Weights of a small transformer language model: LayerNorm before each block.
MLP neurons of a small language model. Each row is named by its layer, matrix (up: input weights; down: output weights) and neuron, and shows model dimensions 64-191. Each number is 128 + 32 x the weight over its row's rms, rounded and kept within 0 to 255. Numbers have three digits each.
After each neuron's rows, "fires in" lists the words (lower case) most often at its 100 highest values on Wikipedia text that the model never trained on.

L9.up493:101139167112117082139106105107102138135051117159111131145117137148125101125151130128064115095114092221144113129187064141185171146111096166129173201101108079077143067121125139135126143082185169181126074153095095120125093149129131185090114120138147153122172109111099135132181087157143132147128128172161141119153150152120105165039080108144161140104150128154091155180102097118184124136132
L9.down493:161117173176174087162101123065177089111044074110151115105153084159144102128145156095125120064168172101144183130113121101168132131133139125041101151195191139115108065134134085115147111156128061138144155101101101152059096138138135124147134138132102176094157107107161040138084148144149125130084097172139102137157073105115106105113177132147142137152111155092176128140116128104149084150085
fires in: "in", "of", "do"

L18.up603:168144098166096078171128130170133127141148128083159058118117080105070140143140129106102088147118130169113108144124076165105173112185104149098126145167161081077206101062143085142151097107108153100174050119104157159112136157181148158119166076086111180160096108104102180072208110116117096124102131158070111081117131129163114133106072125169138140118123072156095124106190075139172114189104
L18.down603:098136215087145096066146167121067106154108093123106159161083127181121131142175142122125162097143139091083152134109130154118163121128136167156076178162144173121079140212138142146124063126132142127125128152132100156166045166152093167130171079155098084131113136087074174077151132112142074178140133133170111163142134088116194084195053171125112141153104168146183140142107167102124153111096
fires in: "to", "in", "by", "platinum"

L13.up352:140129094150167145076134178114121120141159169134108112079133160124119171157052179080103129175114102121114161110112104198130092123148082110168142159114092131087090110138113130140138126102129147159112100154144105156168128140154108161128163117113168179041116106162086166095104147135161108175132094113137174043119116199112099194133161132107080125123092160183129167110116118173167124152122
L13.down352:124134051157126106126128065182161172141117131107086114159109136143148123093137095097170176121094162097102145149112112079176146145115167089053087152129096044099162107095157108196178167122098120149143178180146134156096120136123079112108116112169165146152121113127172098115169134239074164134111127102163127084117125123120074147154168110129186085191101147101128080159097101130131085086063
fires in: "a", "received", "his", "its", "given"

L6.up625:120184103160183129090125130148107104142152149105150109146211141063097138168085118063151134167189107139083140173107046170101130091169142109135095130165061095115166091108157140112095130174079211113132100120115079144169129138148106111122140150082167112100159119184132129167150136109099149083087130187100149148170076065119112150141071138167079145098108161168111103118115067118153123226096
L6.down625:126095151120121082167156149118151170124084167134139198174111108108146105116101131121139049172147111173157110144169130105112131151101125079135120116110135142106122113218141066076124110095183109207149132140135111130106167151107111135116118105092140147111103159126142208060081097131086085119111128132172101089046123119118143158093120105115147163133118147108153175148100177087113093108176
fires in: "to", "in", "from", "devoted", "for"

L7.up162:174160119210130061131128107141179206158153105122143125146164126059163164130138131123094051150158071087099120159115092167134114131157092125132158116069076105080174143113133128155124117097107174072084144170152126073134123102082101125127117040150117156089096118143085187158150139065095074125072104157114154185092123127131127166094145092124148125100116109171147121146119107159162103146154
L7.down162:088101104119121162136128092145127131115129117162117100103143087175120092157126093083142216122075154145131170123136156097196148130144159179110094126159172094122084169159072105078137114086093111144114135048112163133117144107181175184130162141097126137171111132100138119102067184149069095140046144141121204084143164173132113077160163124096144120138122191125118153135139120162110133098139
fires in: "be", "he", "both", "she", "being", "often"

L6.up24:145150065135181152130119121171119171143105140173086147100084122171106121179155155107107139080026127116146197132073101089107126092094151130152095190125099104097127095122110107109120142140164133178175194144147070125128142121138170154150156131088147181089178151205102127103081117125108123105212106098166147142120115162159127214118120175095085072119153127135115125104127157139097127109100
L6.down24:088116192127135104109163146169134154141176069148154108092158066128198154136110115158141143114126063134114076179207130134143170126129156157094133151123069067079121149081124132077128107136157151099100074115121146132092118150094110166133138143093133130102096120089081150120133149139074198126105142144079159120132113121123136128165100113115095184185205095094170123164101106121111152040145
fires in: "is"

L12.up720:138149107154149152148064113124139150108129091180098133121115111114162157099171142146164106070160134094098135122131128157124177128125177142168130202074182067053146107154140168127136142101140174157131161126136131197172160135049149176143132065080141152144159100088086108083115135145112032082182109153115153131115113119121121135127117133116091133121149092145118144098124090118123077124146
L12.down720:102178137077128172093124121128165110083134137132128164138094136095191144075135140123120135191172099112158131117157108129090136108051135190155116119142122066129092116130177142199153190083166134173181090094171119140120167125114114125138106081103130126095162155108146126136144151148125091154024138057113151104134160090112127116144097107080078155164110112179162102145092093083127175142132
fires in: "known", "now", "worked", "remained", "became"

L7.up125:128167084143173142160145148220111136137095109142113126158073152120103110154109193055119090119150108119126112141036164102159146154112119123162074115169122154131117102127095197122065129108102205157159168105217185092186059131147097140060144088093161172130135083160097154134151141159134127114104119152092115120132157122161089156061085142123132071120163064177080148115131166112111117144188
L7.down125:126138101168111168110076145140130156164129153186085121154070166118123161102053188108125122116147037090166102184113127153104161146166099078132164112115047089124192086150159168104130123121128156047104085129124096183158115147113146189123179148142075123183107157111160097126118116117162111112156103113102157112126134104171139123120140101110087109140142104144171164186142119153124169132139
fires in: "it", "there", "s", "result", "sustainment", "so"

L7.up441:105165164154138108146104144190103118164147142134168098144136104123153127175069145015100082092052101195092113136181119098160175087115067131185155131132094110107137125159109115115086128115112135102173100122109158152140149140126139169138164074103129157138121140142126114168142078110119124154100132161117101111172127172134106072166126195134093097124079103218084134098159127133077122149118
L7.down441:182112119172140124108103104152142150061124173107106115094154140120088078126097101162137180132180127145070140157110131147043142157117182140144135130144139074133121102136189091127133146146096194182113086083182109130132099106247101130138109154112112181155139091157114160100122135102079102081142154060123112140105144132123128163111083105054148127132213127124184115094070080099116171101165
fires in: "to", "from", "through", "into", "sustainment"

L13.up617:117145091149150109144072165208097142123146168110154102083110137117134142140127158113115076120177137117137085121140114125176088129112138144161122120052091146098109168139133165150165132174164149181126080098167077158137155125064084160061122101067223169080105167120120122120134135095148160117206157169121166127162190137167117198113117109098152095145089056163105140136147123153154088142147
L13.down617:037173089139191114100161091083069121113088173191100160171123149152134105162189146130116190165108142142174179071177131135146198158102145176142177089118157153099139158111134078153126134131071121141100108116095097178156110111064149125149130139156131133123123152155127123133134172130111076103111149103111141064093089123193084108121193113143053147065112104124169108095121117147167132086149
fires in: "according", "as", "along", "it", "head", "there"

L7.up705:113188097150141123102072084121125104105119097068137151124141137090148111148127176138125133188154107121147154119138083170141135102143071107151115123113087104109140110063114139153122129133161135146153113161140125139134143173105229121045131110087176100141060123206155093106189123107091101159140139139132153173186103189126139129094056067129165105131125113125045131118105108143168120174176
L7.down705:124083116130102122154128166159110119152157120127099105164138109180134156165132060125133144105150098177124137148176192081130093116110130144114132119134166107182143108179061144132096069123044052153113132145111156149130151154186066112147161136158141159110145128077111078105086087144143140081141112144149087059089092110146152138143172141113098112162080105125196139157090140160094109117091
fires in: "by", "of", "at", "in"

L16.up649:107148092126153112138156132178161151118151165121101081129088130148144109148146151164146174093109142122138170135133083150115106093146069133118155154128105094115147109124112188086094185152139125135137169127185122099139197203121158135155170155104089140158165103134139157154099139107111076127088057110082149130138152140140115117149101140065119026132140080172146145084121092115116128143148
L16.down649:152189135136126057135111106121158109111117088123124086145122085145145163117108157093075158141113114154133173139124162164145123141115148130080166158130115091149117122115081151142159101104111141131097147120133102121131049125157092091116097169157161170103163122143098119128155130197159135082114100109193153147122147119097133129176160135162134191131133147159052174132079162172095116130171
fires in: "is", "also", "next"

L6.up483:095134135118208070190103067196101183100126145137114124092154113080150140150121142116066133089089128107122114149113088148147103133158135125140122148164117135077179065096149137094141150102104131128108103136178074075119105164114151161129174136099129138112087086183144135091117169093217136148135119148161148113123151243096138155105127150091146117140125104161100127091096132156158127127130
L6.down483:062168163155132140128134176147177126139220143115166173174119092088140114126125152190092142119087088099085114148141078125168106066131140155159150111109152140142123173096124136108163054032160126098104058083145161108164077118126183137151094162092062114133145171120104068076113174128199158112089140110108169169106163140098154143135126126092161088183124164116142092080145135135158117111152
fires in: "are", "is"

L11.up402:089108122094145109207111119102116192206120131099140145123112131179181140131134144107171174065149091170146102153088082156117185121195092119158168089094121139073163076120101117153052137152114113119141125144182068154164153117149147147120156135089191166136149049119073141081119151060150116165106144134099135110106104088105118106100124175154129128105064104129150112178128161158169121123061
L11.down402:151132153129157101176176110159219170172129172171113036103175151146117119117151133152144115073138099150119089089139109102101072079098140106084103141170152110162130123151076108134143142096097090106126095139124076105164122126127120159132139155105119164165148053100094173174125144078115139093141136118136115136128099152160071061139150145160123089184146159125157144174105134114217121099137
fires in: "2021", "2020", "2023", "2022", "operational", "2025"

L2.up150:200190057136167140113097114133123145136101091132172063064112126086096115111074113146080159181163122145154121167147129163113121128144087099148103142120142134089144115078170144154079148133097142141168141229126118153154076136153126190119166121091147154143081099144091108131183094096143157147106138136126116109153121132123118121128101144171129117126093103143124129051119053122169029171141
L2.down150:170155109123115132123109140151124162083087115120096156075102104151131065172106090166117095166153155129202108077108197127147098106087099155169150169138130149095139089174091085163115132140115142119163114157124147135091126135192137131139193156136126064115102029093097103123131104088059100141129118103089180139089106164125048117149161125124136129146039137144145160120118137130185135143183
fires in: "under", "at", "ottoman", "near"

L2.up195:154098081133107107125132059108119144129117126120130119087155097111147101155139123128162107158163078112056139162142115117137155109128118121101169166144112143089176145051166117161060119153133200117121158119132115128153119239067127140104152067087112123113096093123059134166200105143117128105170117141151076125134083091160137120102135184166061091121137106217148119144169144097128083153129
L2.down195:127055156087085151167142104077161170111140124084163103115125118133156121112169126171150164102134042089150122135174148162139172103134100160136174144129133067151162079134120116164116119158118136095090158152084151143141160126127131123133134042191106116137131118056091117107168177107145130107147130165101152116164077128171152075119120098160053115112151092172132153137109148171097096113081
fires in: "united", "31"

L12.up596:089116080136148156147083146118164119163101097093136082113147131028165135132071159079056123125095129153118141101136086159152145107131070122192169072063119168157138126131168164125137148165111144137133200105117081071143149124107111207129140100092215142076094121143104135125193138109108086076166129143119116119141093146128124113154145153174119162111142149112119133127150146165099126124149
L12.down596:101121116108109136158100118140132114088151154172114131136087116138144129113110123109173128115108167145082151068100097102131176156108094152145185041113124132142170133102092128086154103096132090087121111132092143133096204179107103069184125130144178123121134170111143117113171181157084186104102145127098097179173119084130085122107090118092197184106125149133137160132139179132123141125133
fires in: "the", "a", "for"

L9.up132:175194134177151090097139143154094103116135128108125147106135104070167163145129127130140141139148156121156103144135174114156133123153097166112121158063060078033174133126115141158081125074108152127138115142171177154142163126156105115042121154095119156138118123192121103070097114134092098100129097146113117100063072142129118144156144145212151125098139125136089170108121089155115099121135
L9.down132:124113136077151138137115132103099087108104158144165128157174136107118078104137152125119163102143105212178180126141094158068126127128138162134137146139141096081153111123128143102116081195111131178143144091083109144156120121131126133138114118139169124075100092056101142108111151143081143151144141136165200113104139182149073090114080037093093121131153104136154130143118146073166168148139
fires in: "of", "in", "is", "was"

L15.up144:126143096173151110109088136140112176126092160146049096091121139100132074134151104087124123134105106178113103152137115095110160171187128120242159119093125148179195142123111129170036117165131141143134087173142094087159089127124170125126115106115170123106154186102108132152163143162105148135092059152103110159112092134107155171067100178105110140109067175180085178111116101082132114115097
L15.down144:135091114102142121077140113135155095160125114120127143149083094146142208107099108112162173101175127118150123099143139176141105110080120133132150093151161250158080111081115109109145151121122116138147140104132089126086180110109139107182130165202094115137136149147152143093163140155109096153142126097170112051156107100124223122122109142136105163116155089138140088123151126133164129078140
fires in: "original", "second", "full", "main", "short", "major"

L7.up368:151119130128129084153091074165117138177128086151172102133188147137118123146144114115095144064124115110105117146114124124146096123146075131170086123073131101167129136145094133101122153115154127091168099134125158144161165162145157175125168151071114225170088122119118123136153070121144108178121105151077143114168127153167116178113127136105129146143129046167097110126199119116108147114159
L7.down368:145118124202118154103124126166119067110197114072125161113117148101143216119125121071091112096117106113119068139140183107146138166098158127144091092184095133109106140143194103158144099185180160104075138084146130172074077120142148109110108132097095156140176119111132119150114174126123142138151132131133127167170130108144187105137150111125105145138111113125107076122112111133111158130120
fires in: "and", "but", "than", "or", "that"

L15.up253:114117105159134149152110152187123144140148133083139101111184094102145087139100130120076052110098150088144113112183124145138172135159105115131062133124130100080192092093076163208058100123195092205138092128160177196131138184107130120125131118139125081084127093116143119124151079164205110126129144167109077100142128155132134126161185204138092105113130125156140147153122119080213077198123
L15.down253:181147121139137179144112082059075133168172083098170133099148173149113131195110191136125138164135098140153159156186118196119082107137116136064097115107116132164143194152104116141103120079149103132157132081115132108138139130165072122124089132153127124168138183198153110086085098124147123147127156101110118130078147137153156111132094104134153137190202150116165157080118123161156061146109
fires in: "at", "on", "from"

L15.up616:125156108107180128141109115129093142085180148117144113069132101148157161187107182091042197094113142112131183103133093123104159097147127127127139155039113121123178132101130115163083168137137089095132147141185142197150167081131161121131203163119145131151093099129081096184177158122127133108165145150126132113083176125134131078115091198111138132102130086169124189082134082065149164123135
L15.down616:142101145154144193086131147109103121159100149137172119153085116058114171155082174155151150103150128159079182150095161192148094161073091164089123155138085111154117139103092170108089047153181142130163128105110176097087089123169156082087077188114114139120111202149130163139107098116145100103097135143134123131148119135157156089155081112104101126147106131158109136090136122084153105072060
fires in: "on", "about", "up", "once"

L15.up320:145207121144134092163160128190154122159131139154096088148160064134135121142044194129102181111085060141169128179109110140144171125140114090132134167072111148103174141137140177122121092152172111115135109059152087130159125117084130134140076141117140146126151177174092098111128094163096075114160097097059132124105109122111129178156092160079076155126155092130119131154097141119035080156143
L15.down320:132147143130177069109107128128108163111141110131124156190120142150085165131156086135102047115132139133087089097105150117097060175136156126143186140136152128167098109054151089087163168132125164122145125168125147147146153195124136110139173076113137111074148135204186122107128098148155102105135112114086146155088086131070033201145135129166121182169107182100133173107139092109153137104137
fires in: "the", "same", "co", "a", "that", "as"

L9.up23:144182175160131118141107099150126133145140182073133083141145112104165158091092123110110120109103134073115097146201126159206089100173139129125132148128052101154137104137106131112109132130088173088192142204151060126199139130161168161139142098121164153122096124155129100125162157123151106188150098128140107155090151101149126144176111139157166143127108100130050093126125077139151126215133
L9.down23:110197144146132146063143164121119118124112172047127104106128174091086161126101094097110154124137105169073143080159087102089183130097111153124117137136206163141167129124138092098183046147122117124113128112148200082160126151091107136140171110103083116141130118157102084154121113164173122114158170113110145161146094183113214177106146114158153121159123134088145125162115150082092087090090
fires in: "of", "to", "between", "where", "by", "from"

L13.up311:127147116166133128162127144153108123167123117171112102098103132070193131146141172121119145115109104154072093183171104176134145106110070150171079105140138117145143121154070182131118135083091178089162136147157129114115080147169085110112161143163130178079180127170080134157092122156125134107092125116122115121087136167178118120175106120190141097104154117146113163084120129091114073183087
L13.down311:134133172113142106131114140065213106161121087100145143148157150204141076157102107189148041165135141159143149157135143126115073097131118152147133140102142086097157122155072104170163107112170161095136187113149138195119152114076150161093165133107148117111125158129094101077113104114188154205068104106158115168117101112136150090108154106079151092113093136197162114130082112128100142185146
fires in: "of", "to", "for", "highlights", "among"

L13.up97:125192124205123086141144134086144135101143098083167067126174143158159116147118136121112106077102084149154096089142076122140115095134119133109163164129181123074161127049138142139154160136124122195179158129120130151110110157139147133190152110085136183112110109177154157091125136142147143114150090106091066195107096132169131119123086135142142092124103051197096167117134116069141133144150
L13.down97:101149137142208079130112134150169036114162142108178133118088141077114166086109133124180149152114197176111119136128164181096121116079148113138126126172119150155126120050107112085122138139142126122100118134082136118122178122065112082159100114131152093101160129107108164108135135164125147096122210085131111168083188166125170108124149116152129109124084181159157118112125101103091084103112
fires in: "the", "of", "this", "s", "these"

L12.up5:171127110181174113111089140128158173131165205102129160142156148099136055145090121125116075074132156120108123120067131145154124103181114165127123205122107029046113074110106130180097133180080151111154100142120182150181131113131086153124135145101125164151108058176101123147158179103159117124125100151114143167120106131159113152148115106097114095131141155144122132067123124109158127140123
L12.down5:111180085149107135142126105153115093103167117115147103116097124106132083156112085116098101077190126107070138182176162072185093208166171110167136127134163150097115132116143128133109105100115120143070118087132124121128134106161124105186128149112114161129137170135132138137094068124090135110069078129125137101113104081123255156165125129147166179140146159123112142142147123108111131041094
fires in: "and", "or", "than", "to"

L6.up683:111100059182081172136134152085065151119170098143110081130137122139119123187148098114096155126153148128113070119123158094124156135178060144115105122104157164132138094087115134173119129072100171139124148132137143159114153120128117159102195057098121230170151199160130130166120171127158135182119084117118063157138097163173125104142113239115115090135119089192090172146105088160158105127163
L6.down683:160112120120130132176161088108174132126140173167055092136128163202104083095092102117145092099123087139125135129096132159125113111099110121167094127192160155151181100154118122108188157165112110219085105138125132077100088095084176203134112092159128154143142103110104135141200106082126069128088167054127106134116144108097140188139151119158129102154150083196146170172106056094105145096087
fires in: "its", "step", "same"

L19.up169:140157103191136098137080120145117117128183121100130125175092134078123084169122168127084085126116158126049166120139117149104147142142146123128074162084103044136131124079136108143090126132120131149176139130151140073146143213149147128144133183076167156115099142106079126109096074163165109092175149175141074090121143113208131164141096094110142058096117109184155180082124134164153140189125
L19.down169:158129057174084158085133119163087156181130113135140110082127140090128171070121144106087160131111118123160167168135132124138161173052110117182149172197052143138104118141120105143157036097096108118067089119157143097132135124124146108102125111160138125116148172085136156032134125137122119144151143107177112103144146155195123106112102163148192166111158118161142154125172183127105151098139
fires in: "on"

L7.up331:142121084214127089155102156130111154114105100134112116112185136123135111122159189081092076073124112112129112118113072125139119124118130120118100156087119153146153133090083129141094173145111139146147103123120129105169101161065126154102114104054141209141112121123122109130183175170176161048127106211057133063080106192159122168129082111115123137121170080176120146135119114096162115202085
L7.down331:127144117076164059163104121110147125141135089119149114135078168108115163091103151095166114139132131171153154104156143078121196126141073085111076091159151096119140116101108130147123127125149135172168121126138180116146125116118123093066115153177154233093122152087179081109058134171076120147144112091137123145176134124151108131141144161067157083167182125038137061134105119116170139122104
fires in: "one", "up", "along", "length"

L7.up636:122108046174127110155097100110103140087127154167131113178138098143111152152151150112034131187110160155066089115103083166125130055109131126157129137088162103170201100086132156148135175100139139127149079174116138144117128146143132106161135129098165139118083149137136155114194087119153112170174134130126097100161098177186101194111122144171132119122116085177119164124117063132157121148087
L7.down636:074133105148170194123132089083124166071107095167119157140123108088120094115163148115086117194140104127122137117129133174087106088108122133114128107153122071143123122136101118092159111137097137128068109148141147114095139130114110098168182139146167114097145113115137080152208151113101098125121158151086132114192057109143086038123161131134178201173095196088147171080082097113215128145138
fires in: "on", "platinum", "top", "charts", "peak"

L7.up645:170113103153137134126101099141097155141114168118127098133128125119137149125107126157097138122105141122134166146141127170159099111178073158135132114123157116064151183098124124182081122077139232108146069140128174174129163145119165171104122175152147130138100169167103129117178153077121127186137137193101166139069055098164142174109080083121126142113062076133150192097163136174196160168123
L7.down645:115213125111096145100124137158143077146170118129149106096133184150162137126173108153130121082132093103061095108129126108169158166141113145126059179111125091141152120108138128133146010169088159139141134153152139103155135086133140122114158186121135091128119085099144141117165119193187166124094099059162134099136122141130187142161095154124097100154178129119130126110083095100114142093113
fires in: "of", "to", "upon"

L11.up290:101126116154127114113166165140133114146151164152090173148146137124161113223125119134131187085097118109104131128161131149132094101161122174152118169073093105045137053129121148126146107092240121119151108145145120107168113128114083147138126074085118123122104120183042145138111178082187126135154113142116137101125146236122113197106132127096143127088128123137126097008082178140158155150143
L11.down290:121124137122134082099143117248104118169128125133163088164142113146072114170096122121126200088123096064150121162109174095155161151132166121140082160123041092139107184119178146098147078082093101098137121148087125139099129090100136160147138160082084087130152142154137120178160199158094152114157103183132175118099186150091137135180144125094159097119145120138134098147111123110099160152150
fires in: "is", "has", "are", "continues"

L7.up362:197185100190120118097109109147065108076124179083122080165124099037101111180168135103129211105132122156136123102166131148148078120124143099108131145140107095127198116132077105072017128129104192109128095146163153128172167120122132111124141130154142195122042141175132127159143126141227149106140137147117082111169127204115113096105129134106092162109120142166099086080117125125131093129164
L7.down362:113183116117160160081154090102111156122144153118125110080121202146161160161136140133156084153147104084107076123239098136160098155135063162123156082075150110078101115110088143128156178096138153189118129131176127179129085130127070071115145117120121130156140137145162123152124155123063146116131132112165158123118132134134023137173098104199178132137094123089117131112119120093151072171120
fires in: "of", "thousands", "bottom", "substantial"

L12.up578:140125070143190159109051120143132128127085173026155054056145108113133108138156131135080117104152118184187103116092111137154130127165097094172136207140097137131203113111129130123119101157135118173134068139100168173136172132164096120108141093106135163146133154176090107129151147115147156039105111098122133149120033173130109158078128117084153111147159096151106141061148152136158137171156
L12.down578:114073112095154145090135135114078173084076117105108139150128127141139094155166156083144100134158138155143124095141105078133103122140100155149070136100087101137145163169106102115124094111157182156133116159121204084188209104096119163118206135134104091123125127178152101113106129110127147191129092089101168171153109118095079130088110123186106138134152113119061060202145121163102134131127
fires in: "in", "to", "pediocactus", "a", "with"

L2.up56:135153115085171113111130073138112141110096123129154108158135112106133131128054146158104136153156161113122103122127115132190159114137119153112096182093146102135127069083144147130131180157098113128125117182147123122181100130156093190121208142059095170112084081094119170129082111125141098119188073129118149094239158198178049142120122103166156124113146105112093164167151166148167102144124
L2.down56:096111138084164193083130113170115103111133132128113166099122148130146165096112149165162067170169085156114130100118104142126092100079081129127129161094161157094097186126173144093158121140152173114134136104090100126124155102151113114161156152103087089095094144110113168114101125138097152147104101085075100138104127143111187113112159157175193179066129164063107180078072164053163063130128
fires in: "they", "however", "again", "meanwhile", "despite"

L2.up457:148090077114161177159077089055143165164098166131065045125148149117147130163121140108180139091156110128146115144143160159095146080175105090173115084128193181104155092146073141144108122112162137135143161135127175125147104153129100154106138155142119124084081103113106177081125098146139104091145089161151169127144142126167090168090170129176121110092130125203117145106183147140180132112091
L2.down457:120119082086099155099133162137131119101074127134158131143137255116155112146119108090144106121152162103098072127105075108165141099135130126169154086163196148070170201170149063183129118106138161156113119176144098131118101107121136089123133144137134104119119149121138104137140118123145206114119127177124162175176104129137151153118157135158120150078070113100187137125153123146176116137108
fires in: "on", "of", "upon", "before", "guernsey", "city"

L9.up231:104108142171112114170083154103093102141134109161095149061201059110183133156184109121102103111072100155101137165155044132124081095139096152146107161096108134091130165073121137166064144147122154116202156172126209149116148205145175142125107127111150082171092115112117111135159093118148162111117106204093109182106130135189111138102101129161195153104075107138092121030146104103156132110111
L9.down231:116156171067149079049152148058131094119142143128165119126092141092183147125190145133101119149096136096227186135130164145118113116159100160158165176115110155144146138099137121121126048190107170112167134134113099098120148120124167073080146162165157082078076056133139132111127124191126155157106154111145129086073101116086092152127138115111125074128101099114185139121079160100120124121147
fires in: "of"

L6.up429:125090124162121143131146151105122163121116117156096111073167125112209061161133107131089178133149160173101153184163105121175150109195117121157141133163101113075147068111126120163151102161126193142118061189110113118154127180148099149112140061091121153139177124170137218103175121084150088136094113125134130138115083099148107113133157140143166117132083155111102123153094126130092127191121
L6.down429:106129127149159129133143112062105174138142144130183089121072097199088128138103158121140162164160138144088100125147134148096108070151067099107119120117105185142145149112161134094166096149112056140128141067154149105086118164108142147139147095166097143070102190171135128086169103099117152121144172148136178105097175147113164186140102162086122098176135135106128099160096127167114093086142
fires in: "to"

L11.up181:153147106153127082178129121203136186089157088179143147128096125130097140116059174136139158099126164108130120186080108170133179150107102097131110200134111038134144111082143147148137154115150203116168091116111138129166100167161062153114114116089103170108122095134104112142116103134172124128136104149151123108128149125132089167114052114152107120089118059110105108092166111121144121196170
L11.down181:107139138113159134104141162165174117117107149101142151118077128148107140099189110106131167097150136125168120058066040098154163075109202189188092136094115145092144154091105147174190122038125092114099150114140124183138098121154147194132128145133134148074152134116120106094117130069122150107128119118149165104146124117137071162130135145084191174022139099129124140140144138113162175086117
fires in: "it", "they", "them"

L9.up686:179183126112143100157099123124140184105108105112124072138182041071182138149122169143094047102168126170139103160161139203084099087121054126140120135065134121121092116067061119150061123090183138135123143196157165103174131138140112108152122097069153148159128121117078117126161130116119098116095031163100112145140145118137115140129141119115135114129163115154106193102145115095127140170122
L9.down686:133150145111089166107141200100199147122175162057155173113099148090129116161125158135138142064104136130166163103124180125105122112096138093158125137148163108055158175134113112163122088134151146065090147109189150159112132123125112120163103127069104143139156086057145137065102092133104128172136121142149049150128078101094082133154116110119071197204128137191120188148152173077120107118106
fires in: "both", "either", "initially", "often"

L12.up201:110144163153097125156070112196108118164047193152090107090134131162135146119166114099084132154095037104116074188074157139149186123106115119143138173146089128070160138126139141130088131124117180104141088162159144071218153149149142207112143068119139201124102130184118092134137145147158082163142126132134134112047140153158125086118095129119119152124136108106132142144171090122134128118097
L12.down201:166100100112114231109154106104134168124122151140159085112094119123074139135092108178165120087159138126100102168097127139171181109100149130134145136147098154161157093138088087072200124149137172108128113111127164118098097136149099149127088136141168190134133140123101082106090137125154164079124167142211150149169138145113159130068079143070162159115132091055118090126129128160143115146068
fires in: "to", "that", "assurance", "help"

L7.up697:154114132142101123217124041138129129113118084105092134100107129124135074148125153185104095148173149118130203135108109141147117121104097146158059195108147121103161184073076144140086137143150184114101091160114144178083181123146115163092141145102144151126139129175162114119182127137151114103152085136105113177162063159178107051096079096120116124124171070156073165113138085155183145139126
L7.down697:154117100128127122139110155121118124229132130102101191165181080082147148085155091068167086124154126139189071101142145092132100156180153134098133170137095092113116158099131157123146144137138163092150231077154145104102166114109092100092089169193152083114129126090096189149143073132110128108081116145141106133119170056120121123159143111127161074121084126154115190206083166134153084201080
fires in: "of", "country", "by", "for", "other"

L15.up507:143162038101120114065180085147083178163142126049121184125141120134110091176142150076136176111095133173143088159130054117154099122173126140174113173102120177033189166105129133125062138135149132173134081168162136129182142109129139155108147109153167159124171124168128132103121114158093138170166093116094129154145071124157126171116173128167088042129118064164100066128172123099162111130167
L15.down507:150079126131114157122129102165142177214166131114165154113166124127176148146080134154115148148099145083142140112125184165143121159105134051125130113130105209176100158152190095152154160157156166143104101142113165133071131117103089169135047164164146075174153100119127084114155082163091154172150149110150154143111113116160088101087113143095182114044164134058187146182018168123128100136098
fires in: "the", "s", "6th", "an", "3rd"

L7.up49:141130070172115068135130117169092143123175216128110099103118078075139173176105137081124077073069158083175141151200101174137087107139080178127094145163098138082156108147105124099101126113076167096121106142139086142145131183120150199117156170140097172078054114154145109109098113110160089164117141120162126094068120152117129111103122193151125105114078113130090119162104134092166121106140
L7.down49:137097143158162111153117147078213191114084122134125172135174099148182165080185120151148157170153107082120067122128130092125160070144145165109113102144108134111127097140106119162160096138093196122121084121117121122130136088113149101163160131116139074185129123103108164144191114116122121141110152125100079143125153128120142110161138117228152168124110160140121143044160143122162130166176
fires in: "of", "to"